Part of a small language model's weights.
Size: 15 layers, width 512, MLP 2048 tanh GELU, vocabulary 16384.
Architecture: rotary positions, attention and MLP in parallel.
MLP neurons of a small language model. Each row is named by its layer, matrix (up: input weights) and neuron, and shows model dimensions 144-207. Each number is 50 + 15 x the weight over its row's rms, rounded and kept within 0 to 99.
After each neuron's rows, "fires after" lists the tokens most often just before its 100 highest values on Wikipedia text that the model never trained on. A number after a token or word is its count.

L4.up469:42 29 62 68 20 68 48 76 60 49 73 51 38 37 68 58 46 50 49 80 27 55 44 71 58 63 25 63 62 58 55 34 48 91 56 41 47 52 70 83 54 60 70 29 23 54 58 66 70 30 59 65 58 58 47 23 77 55 69 66 63 49 45 42
fires after: " G" 23, " H" 12, " B" 7, "G" 5, " al" 4, " N" 4

L3.up323:50 43 47 53 28 19 47 63 70 42 69 28 57 35 54 54 62 57 65 60 64 47 26 48 51 29 29 52 79 35 30 34 62 76 44 34 71 86 32 54 65 67 68 49 60 40 45 63 47 22 54 45 49 41 30 45 32 52 55 53 77 41 42 35
fires after: " G" 32, " B" 16, " K" 11

L3.up190:74 61 63 37 67 44 73 53 31 55 72 29 33 29 62 30 64 23 15 54 75 48 36 49 35 38 44 44 42 60 84 53 91 31 36 69 50 55 45 66 29 49 41 54 46 49 54 54 75 46 53 75 35 80 33 68 47 43 53 32 65 00 73 19
fires after: "." 64, "\n" 14, " the" 6, " or" 4

L4.up1367:29 48 58 42 38 28 50 56 62 41 41 58 81 46 52 52 50 55 84 63 48 48 47 22 43 45 20 56 56 55 39 21 34 65 39 62 42 56 35 60 67 48 49 50 66 80 73 60 39 53 43 60 70 19 57 40 45 48 99 11 39 32 20 47
fires after: " B" 15, " C" 14, " K" 12, " P" 12, " c" 9, "B" 7

L3.up183:59 60 56 35 82 72 47 35 68 53 36 48 71 39 83 35 77 44 38 59 62 60 55 28 23 35 22 51 61 64 38 41 58 31 75 46 43 56 45 28 42 88 54 51 53 47 32 40 51 29 37 49 58 69 39 34 49 51 77 68 44 82 43 27
fires after: " |" 31, "-" 10, "|" 9, " the" 6, " Total" 4, " Running" 4

L3.up1750:43 44 30 72 60 54 72 43 42 52 52 51 46 65 58 62 54 53 51 69 44 34 62 45 65 65 36 52 38 68 44 38 40 46 40 53 67 48 56 47 42 64 59 63 40 34 59 66 36 39 73 28 67 64 47 66 42 19 57 50 47 41 52 26
fires after: " (" 48, "\n" 7, "As" 5

L3.up881:35 67 44 48 55 55 57 64 44 58 76 58 26 78 65 45 60 33 62 41 58 25 51 41 40 27 65 40 48 72 42 43 46 34 80 73 62 48 41 59 37 33 69 26 75 66 46 21 53 44 35 65 54 52 53 62 46 65 69 44 86 51 55 60
fires after: " (" 30, " \"" 16, " Valent" 8, "==" 6, " Dev" 4

L3.up1982:21 62 60 49 70 94 51 37 40 56 56 44 54 56 58 51 46 28 55 50 46 47 91 58 24 42 58 41 48 16 47 57 42 68 56 49 19 42 78 57 28 49 53 43 56 53 60 52 66 48 54 44 55 57 46 39 65 58 47 46 41 69 61 40
fires after: "\n" 25, " (" 12, "-" 11, "|" 11

L3.up582:17 50 75 78 51 49 22 45 50 42 81 44 45 57 58 45 27 45 67 41 52 39 41 31 28 58 23 51 47 47 30 71 38 29 48 41 52 45 74 56 63 54 54 39 49 61 48 31 58 11 49 62 56 54 63 65 55 83 49 62 79 40 64 49
fires after: " (" 28, " \"" 12, " " 8, " ISBN" 8, " |" 8

L3.up1840:38 60 39 95 23 47 51 68 53 68 51 67 47 63 58 37 45 45 46 83 44 38 46 54 65 45 44 51 61 42 70 44 50 48 39 48 51 90 45 47 52 38 39 73 46 51 49 61 55 20 46 63 25 47 66 56 23 43 61 38 70 44 58 26
fires after: " B" 14, "B" 12, " b" 10, "V" 10, "R" 7

L3.up1767:43 52 58 44 52 38 35 55 55 60 64 43 48 87 59 29 32 58 42 45 48 52 53 39 60 54 60 35 43 32 38 63 55 21 66 59 93 59 91 54 51 82 26 62 47 25 39 54 45 49 33 64 64 65 23 67 54 61 55 55 40 49 50 75
fires after: " (" 34, " \"" 12, "-" 9, "–" 6, "T" 5

L3.up1608:51 58 56 25 64 25 47 43 47 43 23 56 72 47 76 37 52 40 51 51 31 47 56 55 62 62 28 60 48 32 40 45 66 69 71 63 44 30 36 71 45 56 38 66 58 51 46 61 54 71 27 31 47 76 48 54 42 69 58 34 42 46 60 66
fires after: "\n" 53, "-" 15, ":" 13

L4.up1912:88 58 39 43 75 37 65 52 55 72 47 68 74 39 50 29 51 36 37 62 66 69 49 57 21 50 33 33 49 51 67 46 63 47 35 54 44 64 32 40 57 63 50 46 58 31 45 47 59 28 56 43 56 59 55 36 61 44 61 33 59 54 40 25
fires after: " The" 22, " the" 22, "The" 8

L3.up1281:61 39 31 35 21 51 60 38 46 39 77 43 57 55 41 32 40 74 45 60 24 31 49 57 47 39 32 54 82 53 28 37 59 64 47 75 48 67 37 54 49 39 58 65 22 59 48 58 69 44 58 67 18 23 30 41 75 65 58 63 62 73 50 43
fires after: " G" 16, " P" 8, " V" 8, " D" 7, " B" 7, "J" 5

L3.up898:38 58 57 48 59 47 66 26 38 43 14 45 48 34 56 59 49 46 60 58 41 37 99 49 51 72 56 76 40 27 46 55 41 49 55 46 58 61 37 78 40 50 36 45 32 38 79 65 49 33 42 37 70 41 41 62 28 40 54 27 43 54 66 41
fires after: "\n" 36, "===" 18, " ===" 10

L4.up30:44 99 49 57 45 46 63 50 52 38 40 67 30 40 51 50 17 41 37 56 46 28 18 49 46 41 47 58 85 21 46 49 37 85 69 57 70 49 48 40 46 30 71 23 66 50 49 53 52 72 48 48 26 55 60 71 51 50 44 49 51 45 53 16
fires after: "==" 31, ")" 10, "Early" 7, " |" 4, " was" 4, " ==" 4

L4.up793:42 60 59 16 45 22 66 61 43 54 48 38 40 22 57 44 69 19 47 61 25 49 63 47 39 82 55 64 32 52 69 24 48 36 44 34 54 70 35 52 30 49 22 17 53 57 54 59 51 71 53 33 62 48 32 69 39 84 36 60 63 67 67 70
fires after: "\n" 30, "-" 8, " (" 7, "==" 7, " the" 5